config.toml
d_model = 256
vocab_size = 8192
norm = "layernorm"
norm_eps = 1e-05
positions = "rope"
rope_fraction = 1.0
parallel_block = false
decay_fraction = 0.612
decay_shape = "linear"
MLP neurons of a small language model. Each row is named by its layer, matrix (gate and up: input weights) and neuron, and shows model dimensions 48-175. Each number is 500 + 40 x the weight over its row's rms, rounded and kept within 0 to 999. Numbers have three digits each. A neuron's up and down rows have the sign that makes its largest values positive.
After each neuron's rows, "fires on" lists the tokens most often at its 100 highest values on Wikipedia text that the model never trained on. A number after a token or word is its count.

L9.gate152:486527483493454489561495534513540505505605512528562500483470484501502507488535529581472521435475513491546507494488498509537534487489503453501494459600409477483491471561484446515477587536523562422468530447522487613424482515553471569502500508481435566522550467442461507466508506486496529483505482517446509482485550523517401464560516509485489512494450531527614543488474530512475488534433
L9.up152:460509451534521550510432550610511483512480511421542469498557499452475487463514519523532502476502541552495549547532490439482527519382461536429393483450451535492530491481517524498509469498581502470530551508473492487553472536571520529472495475487419471502452467517502539520602473477492498504536440494514412586527446490535471496492551502557585479493455484486440461524550560508549475488481
fires on: "." 80, "-" 8, " |" 4

L9.gate224:564539485523462436548435475444492502500450540517552541453483525563449556525475578520493474486472518576486522471440519481453543440530529448524473463546440457464494492471447536497509533479558529507480505499507444499457624542492452520489468520469477430504426496513493496504507473518549539547525572553484498561481500492573475427462479501518527525476483484496471426528456483543460470566479
L9.up224:415534547489488482519420487521486558518533464494460473501464567491488537461540533469567480479399479431511529413498492480564479562570501434556458537468545504471443549503485499501433497460499506516480529513509409509596458585531502556528490503492448505557587481432503466504533509538542519502547464484406519531532526520483444513544529489494427509503547531559453482495466494537531496517492
fires on: ")" 27, " |" 19, "|" 15, "%" 13, "-" 4

L9.gate127:464440377467526490467435572553509541528492493503543506463557565490551466453473456457549452424443466527479471609485427487513559502520524585422543585463528541610515472536484517488533583465466543527511517465538484423547518509522498477453498481415507463534464430524484470525529539489522540498461484504451542556411563524498524537452498489490535532473522481501502529492487525539491456486527
L9.up127:475509454441490518464474482587493484456524502522538480466530570482505478505510444525451561483503514537520555504531435516475514443461503486498482503502488535471425458497514532436484443457485415572512454455528421526436528524527439528520565551460510510545481482530501591524579480463548470453430466401564405412428460535579531544537489512503495530535549483587520492495499445572490512444504
fires on: " by" 33, " and" 14, "," 8, " of" 6, " began" 5

L8.gate423:565404443505528521497493462521528527462530483507549467505524482483428478536469467424540556549463513507475500504465495472526422471523514591525515527526506504472537574518535550576591562480507506541469456474454522471449474460518525512498437498435533532487465484467469542529549456418532502488535478519534498529477471516512491504389480464468546484435472514464523498526586511625500458534530
L8.up423:565520478502493510497515507444460459515437454475544490428562499537486558468474445593540518513484452505561488521512442511470512511502475500589527582576482603523450504492514520485519431486491541520487500433491481576486499511545499544483526508565489489545499483494498582493440478518451422553505431520511498460456498478523525472466549492465456452581405526503468538538519520499515557501443
fires on: " the" 36, " The" 29, " of" 10, "The" 9

L2.gate158:475509459392480547473502521489519504480488489568415505531502523563446467505515488503465491531496512498465527454613466534484532539517465502563521525500521528521527561471497563540466525495574475537484517476459466452505542548561485404536498487509478513556490489515490490544479440589469572438487522488563478514486473563522468587501476461504428506533456593520544413500498478513534495562485
L2.up158:455515535499543472531522522452570453562519478503478513548443502431513489580494509569439514493489481495542510540503493548471506505479498508483526487574467510463440537480524545467498411531458503449413493521470468540467445530492479543457568489526511577507411418464501514520538518471494548459511507542509471522454448558468517552566536448482458531517453440461536498477555540504491485511510
fires on: "ti" 35, "si" 19, "vis" 9, "ila" 6, "ta" 4

L2.gate565:485503409522557470567476454492530446485499505465600552527536474495545533549559480445527519449507521481538481495541509509493571541411561528513449495497557471500478508546428503490515468501515512473518486494460478497517437476508526557542472508496460431566508477592483534410545545467489513563540541555443455419482524550513499508516477531504497504494455556499471511496579555435478468533466
L2.up565:522475504463528478528550485565596534463516449484525476509483544470465443540508456493508510490441533388524540451496479490560507510506419497482477482597481552493521487504475458505543466445497547431516492539504509479507458516486480521480508419479433517579491428452499579515496517455523497513516460477496481482526470550480553515557439466511579499543503517522496481546513537515518467427533
fires on: "s" 22, "," 17, "q" 8, "th" 5, "re" 4, "res" 4

L6.gate423:487415492514533487539502463516548577583469493528466416499567564485507481480542483488502477395488522491519507492503553554515514497466451500516453548581503497503542470478541546463486526511546486494528507487483510476487545497429525464583537501471479440482572512460495459543453497541509479422432487548542521569455482515506440444488544474470488506512506520492502579471434470507553500517440
L6.up423:502516487447489482460469509551521510502411457473455506515520546450445525485433479525548555506493485515492558540459410604518473507489483529534458551535551480469501503506532499469413558489507461463528535559466541520526513540504468479428471554494483490480561524557497506547493553584565548498481535572562499564442518556429527446528530463521467420463485558542497478508452468575543533528480
fires on: " with" 33, " in" 18, " has" 7

L6.gate52:480550481514569492501529533457435489508510485545499529453490556515421580468549465467506500393509534557478509553508540516475525500499483499546492523466470520460555472473441449538493516473476450504509497476497537420497491495468477511520472488527502484543530575524489453479492494477546526463558502468538453446511586532482542446475524446518477447553553520484576492531514461447540502475486
L6.up52:499544505469488417471488475522468513473494478541540449477490508461473499503491435539513534507555497533496506458489523514480554469561543385431495463431493477487515517472476409533436421532538541531540460414486503471506505461482508524542533435460529520486520551496501426540457433547493522553402520515569451445521538472429486472548537489581516516541501530533548475493511475436591543454479
fires on: " to" 25, " by" 22, " in" 8, " with" 6, "," 5, " from" 4

L6.gate283:449464381493534465543473570475514578490539546520524559488488560495449515547470538448536453445479486481505499469487475439636471484478549532514578554523547500499540499504552506473556519492514474495577527511458471536499519550453458461501487482409507430504526473517472503543491526553461487487501473546442445482500465484501476511529506486484499493470521481542515496547594465486511411535497
L6.up283:456441479479539491565491578529526479485550491535426484431505529432515514427599524476618479525540527496507461507518460502500507497445463537522575593461466456439569512472451518334511543540494467498540489490512543487530570569454455518549530555464496427442465499514513508491546479499462518411475505535482525430451501484501465473517545510478474512425526502457510526473448447548553462466549
fires on: "," 51, " before" 15, " by" 13, " after" 10

L2.gate468:544539506488577435501487483505520500492559490477493485492494442519550533563542534483580510471517461451484499485540553491451576576517594468511446496501411495474542428507435517515516485542504497505550520502463464448492486487532444557526451497544522466469543471494480478526534561474540459522501471521448534474564552476506471558430508490480453513435453421492468539481524447478532475468551
L2.up468:513573554502468455566420517453558482463564461511506535522458574439441528479491519514536518504537486508487491471534448516540449563532451480566482528486507491459411467497450462507530456514548500436479497406492463513553493449505557530506530492462567479571468550514505492585527525437494557481439518485518474492485526452431466561469512561550434499596524539521448474482485571528482481463533
fires on: "\"" 25, " \"" 12, "q" 10, "{" 10, "'" 5, "2" 5

L9.gate438:490502525544498554475541507527468579545528538458519479415507493458533511473486478545452589511487525486566545405491460503525473406458517545541499440500487466558509565544569436421507530545507550455555536457545524534508550497490470491612533481520470488521473471525470473558466518505458477480524512426539439480486472564448568487509483504540399491507567398520521549517521548580517550548506
L9.up438:490536428442486530509546550568469611479498516555491574427518527476489448501521486534476544483400435532421481509464463505531564537440481470534511503559515464484452478508424538484495545474426516523415507472593469461523469486511432542554518506487420483484495569431497487457477492518516595528461517512485539466461553478472534498488503471525479555465399505476447493451542501564504489469506
fires on: "s" 39, "ts" 4, "tes" 4, "ers" 4

L2.gate299:499475471465556524582473502532402492508548535529471450546451536532481535538483554460595549522487449422430456518561511529486517427485568515497457531494476543463515522525503499470466483485466526541526534536503467511554483493435535555507432533477546511467510535524491498528536529411543457563473520476465508471414515457445506526482553517524522528486500497472468460458534572475493458527580
L2.up299:537476466450402496528537499482459484451489476515506489490613470562529507511509509591549534489453612425502542472468444468530412510526519464464451547608489504489464518490589482503525506495479467524510567547506424498465522512511486529482491496527490457518461455595501491584478511454529464521562497502443544473440396509514484544472459464526497512463535503565500537533532566538470513548505
fires on: "in" 29, "nd" 12, "S" 8, "ine" 5, "est" 4

L6.gate11:451497496396513495527505489507491540465411427494485443516428498525529526511537478483545483489468574527510518564504523468495523425449545479528409555431535487471471507512528467532542492478523446503466538468499478492530574513514508597502535560496457530583509576514469505490505578493558529506487477472508522511455484573539432502520586492557480442517556494504515568552465463571467433505512
L6.up11:517561493484492482514537442434553513498543516454510525512456569507504527555410489538495573467490577491522529470498562545591503505465480516534444534473453499489491515455490496474627495488490474422467527541539549523422420514484525504543447581468520503488492471508501455420541487515523522429477447549524475474541479547511513512478532493496479447539468513506552510541523536514502489547545
fires on: " |" 25, "\n" 15, "qu" 11, ":" 7, " at" 6

L6.gate410:439521510480512551527523489491509562482530451496451585479528464497505472524509489485512475520469432528537486560519424536466513488432531494558535547476476467501450465515513504532474567506595482543542477492476557543546511519534498486503415540523423580588577529544476533573503466491496493494452521519556507485534476403534512551459504473467488460505456476544482449507568514487409452474463
L6.up410:438480484467467539547483594502469495441555455512496485512501487465515527511544475445548464546519496515420510555530491541462485579479514461506500523446527531518500475473473388470418587559501495560538530576479513536539538532464454491476474547553476464487518527425495531465477503494474492448501485491480531454475431447549515509547496432497518496543526503565422529494514529446427508503437
fires on: "." 44, "-" 11, " after" 10, " for" 6, " following" 5, " After" 5

L9.gate427:474468569488438575522467540501551501473541485490551443444577487570536506467525539481494469535455550478478398513498459456497527407468510502484467523509493501521454499488492496471454516520520509461513485446527413521473504528454504571530567450526508510502512425490500533462577527341448543413471578546468473614506534550507475483493486475456477547560533504492551443447600577508494439464479
L9.up427:473479499515502519450534524467481460456487484533588531537446503518494513526562617491430523482524374473523487568493483489497499485544490495496566427509522429522537513526547502389565529465475480512455481534496466496464470477494503504411495511446490476495464469470494482495431519495500451450496487506516495435555559555535430542493504482482443517351481500477512499576554523511520497576441
fires on: " was" 22, " were" 13, "," 13, " and" 12, " which" 6

L2.gate94:574487558494464521453378532554485476461436579454479501507608541523473543503444475535483505565565459476499467521532461491473477438491458493582517561469526522498468455488508467554481475462492551599542483500508421485461505459520478624449477608484572519423437434418493501501515485478489414500525478483451511502571461500459530524485493510478495523444514502529455531510514567523568476467458
L2.up94:516414493535468444482475501557457526476543533494475493523445446547545468525545562498528525531414510444513399502563465546558522472498457460489463539511479556545413496532499455486529492540461602494505522491484501507458584513511554544432561514484530479515484495443502528493537512528473505582547506538502504456419539497458540505497531527512417516436528515530497493485533485533464443475475
fires on: " that" 38, "n" 11, "e" 7, "a" 4

L3.gate53:454513473510529596527450406482485496504478488511497477523467427522536562532538520496494479487456514502470462476473510532558518460467503573491465561423509517478546494493502507526488436476520488522524460495534474494534514516508499511516539440515493419560475598518489514506406451532584488437498498472516466533472496523478479526564528502515484582428552501574546555461428438475473558505560
L3.up53:476512488457522471566484430530440501556519530485454450622478461514502484563467478515547479449442467510478487545540521510510572461501521451498463560502538492526545540473512452582477477404540482446562434483437431409549480467534486454511559492489529499506433496454500484504491508435513493478461485565445486473451552469511517487471539496500516487533520430500605432475546489479490477484476
fires on: " on" 36, " for" 17, " with" 16, " in" 14, " between" 6

L9.gate83:515414472436590515472466479560505549535510482441558497559577508527501482511455483424520519470477552502532478486509519558518508516497480498511531483531456498528472469521486518471591541490456502418482485487541516507567497499485453555493503429451453532585475530439467547498556466548549509544505531553519476473495520556445529527500547478523544504524548496569493537468591433529516500467471
L9.up83:587496531432438530481594534592541508475525512573497462422482467477453506537462526494506447486484436443494491509510525551516556467457562477567552509520548509532503430481520536440508464507495489397451617487492457526540539505514481563497493481486473519492545398496496479455462474517504499485489424583501466521389554572497465516524469608536527553508519525463478497415491509585492507503443
fires on: "–" 54, "-" 21, " |" 20

L6.gate362:515546451456510438516483513509507545539514480599499488487530483378562490490586500482472508485539547458548522597583467477525526472464510490534474446514483489535498461520454557544429470424526471475543512533372505517482531475494467493521533500458513514511519526475479496446499463553505512493483546534508444494495500519467481530519493449546510459554544506448488485489449527527452409439452
L6.up362:485515499476478433495528486536545508577440514462534539443498626533532541536480460534423454581482522604485563529493532477539454497502481458568476457391490553480483470461479440435485470543521519479434509548525503510447479440572486533515494453478499570438511527520500533506432552521490580423472537488515504554484549525517478573456449480438514534523554519456542522512498495507435401503445
fires on: " |" 34, "|" 12, "our" 4

L8.gate255:476419534522443535536514433484452507471534490485555527462514471521498550502519525536492505491546496509488482559494547468486497508518463471553450469483563471537511503459468528519511549479502487472464497462454526555499544532543525478567470488431473456533516441455465550562602443550518565474455508485491524550490492491558533563549508503521526515507613529541574457469559557540481525472470
L8.up255:479411527524532443481504591491465518525520478538461449441531455463571508542397514554557494437514433512521465552502530490481504516456513487576489411496522436552487524445494454447505496553509443513477556439420500529514571544522510488555510451491454470444480436495500494531511443547444514472459487504524534587492541505534408495491558525458573548486502578495535457493569476533534507484426
fires on: " |" 23, " a" 10, " for" 7, "|" 7, " in" 7, "–" 6

L2.gate424:505509501554476441575494512497501523480526478499498502506506494523501483505545503534579472444480509431508481462494503464499498536502564487503496427527418472484548503493502525512441476433493542442504469459488511486493418469505449509520476430488431513540598525566491532512483531408487470567387561487478517465522571512537496518441510472474443471510438491477515552516567476538487497433552
L2.up424:487527543516486484506479498463581464430581472500478501495547494515538478480491585504507447561494537590519469501521435546433583538447522428464473537513531546400471463472479448564388474542500468506496506584489524508614456440534514525479549511471516432543523536510499465503480471480485515472514442448511452446490475528469512460579507452444502557533458519458477492521543478495463482482474
fires on: "0" 20, "\"" 13, "th" 10, "alle" 7, "nt" 6

L9.gate477:513414495525565544583528610560520504427449487396483550522513506509538560448448471518455494521541502538514493538573478470483484466546505539507479540452477574517526498563486499562484511545576504500504486396486460432540529501465504459529397488577464478542529521501475493523507441521473474543494470475490493543507536464507557554456528398478482534504585514440565528503591549482507513464521
L9.up477:537541509527474545455571554522501496524508549447536483493446468507457546523524472510533476512471479462480548579475484444489558464423514616533500455518482469570551485491519526522498438541550468510533469516579563541483466468530554490492492451508537473491485420606489515527530533422465480534502408526463504522515456510433452522472564508481512509585488544560543548620536473539431478479531
fires on: " of" 17, " for" 14, " and" 14, " in" 13, "cal" 5

L9.gate59:504539473493515491572452490547455562519518519514549516483491543499543473568549493514473515518480598453533500498501555512545461474478426464465452452513446453477478497448454529452542478492545492419482587528438424513522499451497484512560475560516491492465496490479493563454528453548479461504507529497497441492500543504481524506483544522530499533437477406510507457582497607508436462532433
L9.up59:464454492439566512527537543510441506486435508487536510540484511467433465512495491522517538495476492514531543397493526556459487549581462510477479546446590456516513452471450509489532447525456575495530497543528547523511490443525572514573514568489503497499447499481493511428509536550478511475470521548448483485479541528467439585527475501542553525426497588553440561581413540589440407514528
fires on: "\n" 25, "-" 21, "|" 18, " |" 11, "  " 7

L9.gate312:497494530456502530561485488524493408536467485496476479517471451543518553477575563510541457459525523427515482532551408445475471449427527478525496486471466515517515488413536427575438441576558487478494483406525425439473516452496467536566511505520456529486487488495478507530456433446530485472483544479463474541512534440578466516493568491511423595526507511525462499526532504482614500486527
L9.up312:536538556507547520560373473537492492470475505442525434571466467515472503485500545583499515547582589483544484449492466466516472480516478595457447488550495521521509495473461441509507547511474452466527480523508554460487571469508448534484444541458505442491489559426497484489491491530507448462480524511512547515453496524512547538524496512562503449483477516468470535558465599460492421476522
fires on: "\n\n" 23, "″" 22, "/" 7, " Candidate" 6, "-" 4

L9.gate82:506499543531486594480524476531497473470461537523478446471474498420489556509424501497450595547482541573503473505475582567543518517513473423505524503468514528522431478549544482482519524509515565429500534463466493529399475513501498554525496509495458527457541438477477579515508419431454495528431504502465463509455508551494463469445560432542575471521496516549513513457492627574513494494481
L9.up82:459447535512531516467448415450458463462500502455510430566481447522523522464443448560494393473505517491540504471495464509444533538469519457506510444510514513513518511493516480480470555519488468502514520500506503518528532499510522459437545439491516458487535475526500501465533442609563499484455535553535488480461512535450542436506449433468559529475541501496512427503525484504499558416491
fires on: "–" 33, "-" 30, " |" 28

L3.gate318:582529577494510573507557398516449527441488428506519484483409496538512529543539535490557506479524561498587505483526511487466551490520565545496428470532530445472486471540480548521457510528513533427495456512495510454510471445487493547495498495509447531508543577519481489563493456455531451510472520535508526521504512567494478546575444499466519557509466559582499494488481495547538487456563
L3.up318:535456541474515488463553511497520521450505507465497518530505517458584551544432542508541515470498521516492573528471500542510445508464494576471485481497481564467519541465448473586522561455514488502467486398488517459528572549529536509563420512526490423472511450500499500519494484507483543403519548462520446505500537508493638464501499564547402537542502479522528437551511477418469481525484
fires on: "\n" 80, "^" 5, "du" 5

L6.gate446:531551520495555523492477490432521520567484540523521453535524510440541477498498471536565570479450474438508583439516561554510564539438516470605508504480458498463503463467469486432463517486561558493483517517479496503492466463471501507510470462468446463468509510443485542519466452601496522501455529446502541511485484523489476510484501445422484457412451478528488488527530451493418510473527
L6.up446:548540477410503522526557446472539484485508508530530494562570536511470516460540502555448490488526520590516468525452533554538546552511511502514509542553487585532467483548485519494515529532481485558484505465582496535504405500440513505534527475542494481425461441529501456452498500466504476476424522469409555524485473495468407479486452501464513420521471583512438526464481466479438424545515
fires on: ":" 20, " (" 19, " |" 14, "|" 8, ")" 7, " −" 5

L8.gate473:551433517516469572517495462446475498482509447515550483512538516505557482504470559380579487457412464452517436498496503509497533523537456553557524514503517524472413460457485518537524513453491498555457492499492465575501557525501473513498519494477455471521484505457470523535482535453483485500451510418506538462508490505486501496422542502459593517474516498557509499438515553512464493517541
L8.up473:499476492516511441516487521428479564537509476569479490433455567543424526502487507490544525556458498472449488462506462524485462478468546569544527532510501506496439507539535507493494439596539514430530479468510446524532497485554452498442510473513434497470442494493487550537497418511564524426541446537498518530491467475469496491444562522416539433514459454563554519536507608533504493531555
fires on: " the" 19, " of" 12, " de" 12, " del" 5, " \"" 4, " van" 4

L6.gate365:489444421511600456469472450491460504482470447485548491445464497573460584508528500519476560492459557457531561520546513515559528497437552515464486544455543520508589486512477483588488489518538464445524496448495527445530487497515513518549491438529503561484551512479480557541469465503536522528500442486486567525475505489450440481470501509546458514474546393537465523481476477481590586516442
L6.up365:509522538547496527541483547519533497540505465575478486517487487520502508489479500462483556512504502465456498496531548489499526436486506521507471570496529487512544435594469535513585486476473469489493493507462477555524457477511560511484490525506569484545563380572500440556495469420555491549556479467489458474494492516439508533439552483467507542511510502515461453470411472514428462538468
fires on: " in" 18, " on" 15, " with" 9, " of" 9, "-" 8

L9.gate167:513486489574461458563475580439512524471450578498391500499528542511451522466463531503426521473466587461448456537533435529516476509490488547517456499401568473443431510506544493516509505502535562511504505369482564422506565482456500479484477471465593490541528520560484446476484488473522469544595457482475621443518538462499497531467543451516519520518528475577532518467577514456457504505505
L9.up167:535494454556482467515488453495478531527488496571507504513580579478513522499514473458575590536520475519506514473512512529580565484527514483469477468476446416431528464453549419401506452452503512444502444481534441401493484509482533598467544538514473457457489538449507485560508519514585458530505472506477448492456465531549485460487520437493428481466562451438464449539539527518481504507478
fires on: "," 47, " in" 18, "-" 17, " (" 7

L8.gate86:490467538513492559496527542488513545488468451501588559539544500444552499491469507458490506455520499512519515504462551457520495453474445461516459465473562507506472433471508573502475556493489417515478492551517524564492527464491514568485514538503484484406455479501471508470475503567490520561480527468549503519465474524522516640495466491494550594483481600534525450543572538615514461451474
L8.up86:471426511481470504479449503507501452557576428499459533513518533481473487483484557466465521432500568582503377519503494526491525476544508510474472512497526431539519467459540469543538457517526494479533555499556548544532527535562409469538497568464546543459484481532496477521511510582528465558505539491463501482458501531449521539514539484490528564504481581576541497520473562514504485443414
fires on: "-" 25, " |" 19, "–" 19, " is" 7

L6.gate16:512514445479518541497489502482412506479446527460487508503523515497503473484451543492492540489510506462560543493531532527485518519499425467505510533514511500492505537599590492525459437532497577475548465428462517493526508501545438443494461494516454500495580503554489467455513456507491510566499471503547439451443502500514442484511500475549455513523566537533481461500447476516523491546451
L6.up16:529505492495455462482507457521558520596406508452452461548531485475507504492522495528484517442477466480502514503514471567441494471515505487516473499437563528490572473468487465495458476540582452542499489537452586522576508471498462577446515596496508511548564534481500523531532532448570514513526472545488453529467523513531456408476524464518489414511517530448505476396466519610528523502508
fires on: " with" 38, " to" 13, " make" 10, " in" 6, "With" 4, " is" 4

L2.gate495:523516482493526461580491541516499533496553496498548480495472410519530451555532527458546517443509471453483551460529542485479488544472571522561445442527449422473521465514494575534551528503483525503538470479472516512497435450536462555545515424529461505541586489515478521526496523501562478544516553493437522489466475487498452516547516513448448475516488530501457492462587500514537529475499
L2.up495:460503427495536511502531429548522560507584435496457516525471508504512467519535530430555511471493470512471525487507537560549503544473465448524435432500471532517552481530525499491492403481558427481444476431452452471489518496513481575486552524455467494541477502476498453507561518499482492474515503471557567428454477480427522508457477490517595511451434432496489502460519522566485486500478
fires on: "=" 61, "\"" 25, "res" 4

L8.gate216:495476508462462562523498565509454499423548435453478502470522510474479560455532512511486553434506565529592496536490529497517483477536541455482501551539545481540465477521534500511615518471540449408541471471503531477484505453555520511506523582527512516509530462497476544547488500493432483408459487487541545485553479501589426541436439564543549512515370418526480487548515478518537449471517
L8.up216:518544466497499553527475571533453499454516510469459477562576510461473562531433582441489488537490499440495491523493530494436469482437453498457500452455524549509451480490517481491516514535448509512518594486521463503478488528471520539531474578527463499511470486487506495481477524534503496607481505515468521511476506491503575499512471433488521485539442479530530432521404521444447523450518
fires on: "-" 78, "." 13

L9.gate357:545508490515520488488427543457510474545506424536544561536496534435537538504528491521499426442511486483533441484503503524475460478515474485491516440526433465489489535506550543512480464414428481442442554520432544595516474505476571553517521454430507459542550462468455462513527475536533505549490533543433491558468536535506487502461456509477587541512436554530533549433535439570584484468445
L9.up357:537430394582493507448512529467478516504508445521560455451506564414551503496483416545481558439532484482543512441512523462516562482414487496516462463479452543498520501469467523530620461451540523479474576492477513595506521487510523475475553460444392471517533512504498493451455500551533479527460457524486466559538479515511544514484539459575532483490477449500467529560516487497493529597479
fires on: "." 59

L3.gate543:493543554439462540574474523510499458518515437483492505431467471511499461554555481526513510523502477475414460534495572513469561504510531502483480520517520435486516491495550495500492491564405549463461553368474454524498583537517488510523456454492446505492504517466479482532557558563559544434499490508566515538503497464492542474579504456439558531518490524515507379460518497552478497557503
L3.up543:528512503480525524524462532548515434508561501427516455508484498550493388463487480455528514490576557512531478648511462505558560432490578571414518528579526577487538489498542499494503536558543468476453490474529536514504487573432485516444442530516488461487424543457499510433485528494509490472532474587530561457504493531503490447566500486459501494549496535498549452575394541496504433518467
fires on: "\n\n" 64, " /" 8, "eg" 7, "du" 4, "-" 4

L6.gate339:554520430539505575550504510496470564532488532531496543540463501534422463490520488521490515466469466501563425507510459459485517550558496521512419517566508543486507501452513509527468528500481477564553618500526504471515571483492509479512417595496513502508520458511484488508482509437553490456535431568495497443475523497446431464479476463546539544543508546590465525504418501497393469477515
L6.up339:494481458511532432435588450441493520565459471572504506523467436537504404454457520484526513511478487454529527530557560562505580530488484454487475440530540554545535511492535463525450457492530546621504512437486460479477539518470531570460519513503511472537567582421502521454513417576541478526468475465459523414398511499503537505450549497496541516450450552488503488453499479481537492505505
fires on: "s" 47, "es" 4

L8.gate266:447503502460513621505390441460493484478539502488517529433523587488555539494551544460535442527467473488473452521535445449427515538487511540507621528498466456478473531589524526488522464513584462546466579493472467487583464487536488449450545564531439467515578499446478511521511555495490475462535453507455589533494509450508495535507487452489521539493490434564459509605538546477496486551420
L8.up266:477447523590526549543548574449614511530560560461478559525552447441468455507462501511476533492469438539500544532495473512527552547510573522498509581504455536548518500470487531477469549512524490490482549589492517498531458499505496524519537489491546502489518522524502469467511548510458492462602463524574528471476473603457398474505423507532487448484542455473463521469499533501422466497508
fires on: "." 87, " before" 5, "-" 4

L2.gate567:548476386401508479516523433499490525493445477519556570469452501441519514430476527471493494473491487528545472505525511475527471449518464448484441487456541519437531562522485556470439434444506500565560528515506519483494550537503482534503513505438507423505463558500486517499427530528468483536483493530494547508518533482413533472484546438501552493478533590482467486540572602543467549539486
L2.up567:546451497443485530406507453523476462574490517498488396520438510558479461508487486520486472519479569567522465456549471521479550508498532483565476540481473588521541511404480520487489436518507490551495577453479464468509577533534531503444538541502483514569472463492500481524502506475470480481487481550493455451518501558529430524454517506488524504544533558494470550518554468444490512534518
fires on: "s" 46, " out" 11, " over" 7, " on" 7, "po" 5

L8.gate350:440506491554573549551514479500526524487509435552532554474431476522489495551551510546486532496474559497501463537525556530567567566484467498492456524447511513439504516481490501484577518505441407523508465544478528500451452482443507490552482534472568463494554515540485547529473460501499566494448480499483485472455493531520515551400477531493485473483556544501535429517499598517465446486493
L8.up350:474488544558498484496545514470468459493456418525520490473501494558489524483464500543474531515506568435576505558472571507506556508528454428531483478500558529503466512438568490455478557491454391516555513462490574482443487519568528534535495563424488524539500494444492532519480518488433532490473501517587520556493487425503517499419516523478512445453565446483464479472564500472426516484357
fires on: " |" 22, " against" 13, " to" 8, " for" 7, " with" 5, " @" 4

L2.gate227:558543502471581577560489551558519492477432433509559491476444441518558551480458508478458510448408522511515477511497502523540520424585503498513559557479527482507444428490552573466471474478539540505556551503466470434460440451491477470453425461564451523577568569502495457539473442475524497459496545457521413468506515535425523446501497469530461493466515475546460539531550450494505511483474
L2.up227:486522526451491520508511453533551479593426480490457540465439555464560483445431527535478511460501512560577519471497481481552491442511486457561519527508487510500530469546446558470499559472505461458537487496485496514502492496531593407494494506512502488412532552510495481491476463477453562462500563498509479523508474516509546462611515459530527523474505532519430487528517469511478551603433
fires on: "\n " 24, "\n" 22, "\n\n" 10, "\n     " 7, "ae" 7

L2.gate408:489537429502508465576489517472501522440542463552548552463503493497541455523505513473533467427523420479485505446493560475468483591504560486505433470507523472484486536578483463499562559481512454539538487549492493505490483486478409490601489435505532475532564496517483469493506515447514490539498537540473554518576506519521474560531581492475515476524511546550554502518592468488488492419524
L2.up408:428506494554524489507496478437495481546463472488515418560532491545549516492500448524494487484493501525550416427469537524497542468494477492555479455521567532535468518518512444542437559464561503463495483441559464470459497456481547508515489502559515529534532501493500502419467547480461427521442547491471473518529420423489467494489474511436567418511499494495455489414457488503524575432587
fires on: "born" 36, "\"" 25

L6.gate96:505494428489507588528525472522545463465437498465528543543481458537503535534494495470495542542462442496516504506535474486492516509515570510549440502495508564591523460588499548515589504526536501553509525539511523542502492441474478623506474479442496432566493512437481423555527475457578468455522468506540538556472455473479465550432540498482555512521472530475509464492459494508457458515539
L6.up96:557502472515520543601506510526552486465471499482458491468494478499518437545513521521520554519443482514470581499550504469511540490475492516520468534540489493563467499565509508548555489496471506518524474528511543486459469545541510559555463426487465510499465523564509474439481450423525530450540458518441469557488455482493481495410547507411499502506486506496502562534442518525462403534519
fires on: " of" 53, " and" 12, " the" 11, " for" 9, " on" 4

L6.gate87:486566546494581553454470494514541562540452586517487505527448448519513459507473524561439446524472550433436496492527441482451471460507454548478482498584483476580469577521451464542447503508595526516588582441535453573488509501519546455487526497513545513523559508476466444564453526495485469522456520527444477488512462548508486480450430448465488539475482487508553523467545476525548533601464
L6.up87:572559518466454486478474424551474525520526489508513443577519555469513507511479493529473498533481497522468593528541432559481536468526383545497522495509500526492520519514515517476459516532501544504494561478528461559494492515508508553520541567476479508481485516508505498517497504482488433514488513543494445449494518527500405513578426485476471527506485540440477531518471476479484557608492
fires on: "ti" 41, "ora" 8, "ea" 7, "si" 6, "ta" 4

L6.gate420:432552479517507519445512444547467531473510487529539441443411471425490506550460548497510533562497455549593474401525496460559575471568533534434477459486545426570447459490463541541529491486501557506538519552528555579562581562550520527445460507417534510543542540502483526480510486574476508571477461503419541437448461541484470524549549446475508492504531495499499481481510550563439453490453
L6.up420:556538519443516490448483542514446540485520516495530418463507412523516502545537483535488478533473457475486471456502497523494538471459552501510495462500509493546448475505458540551546519443455485542508516486455520490564493509512482540450445502484445428415500489426496495484550539424471563512492490529497538481530517503581473460530520567517550591531538501496412445471497480549481571538469
fires on: " of" 35, " during" 9, " During" 5, " took" 5, "=" 5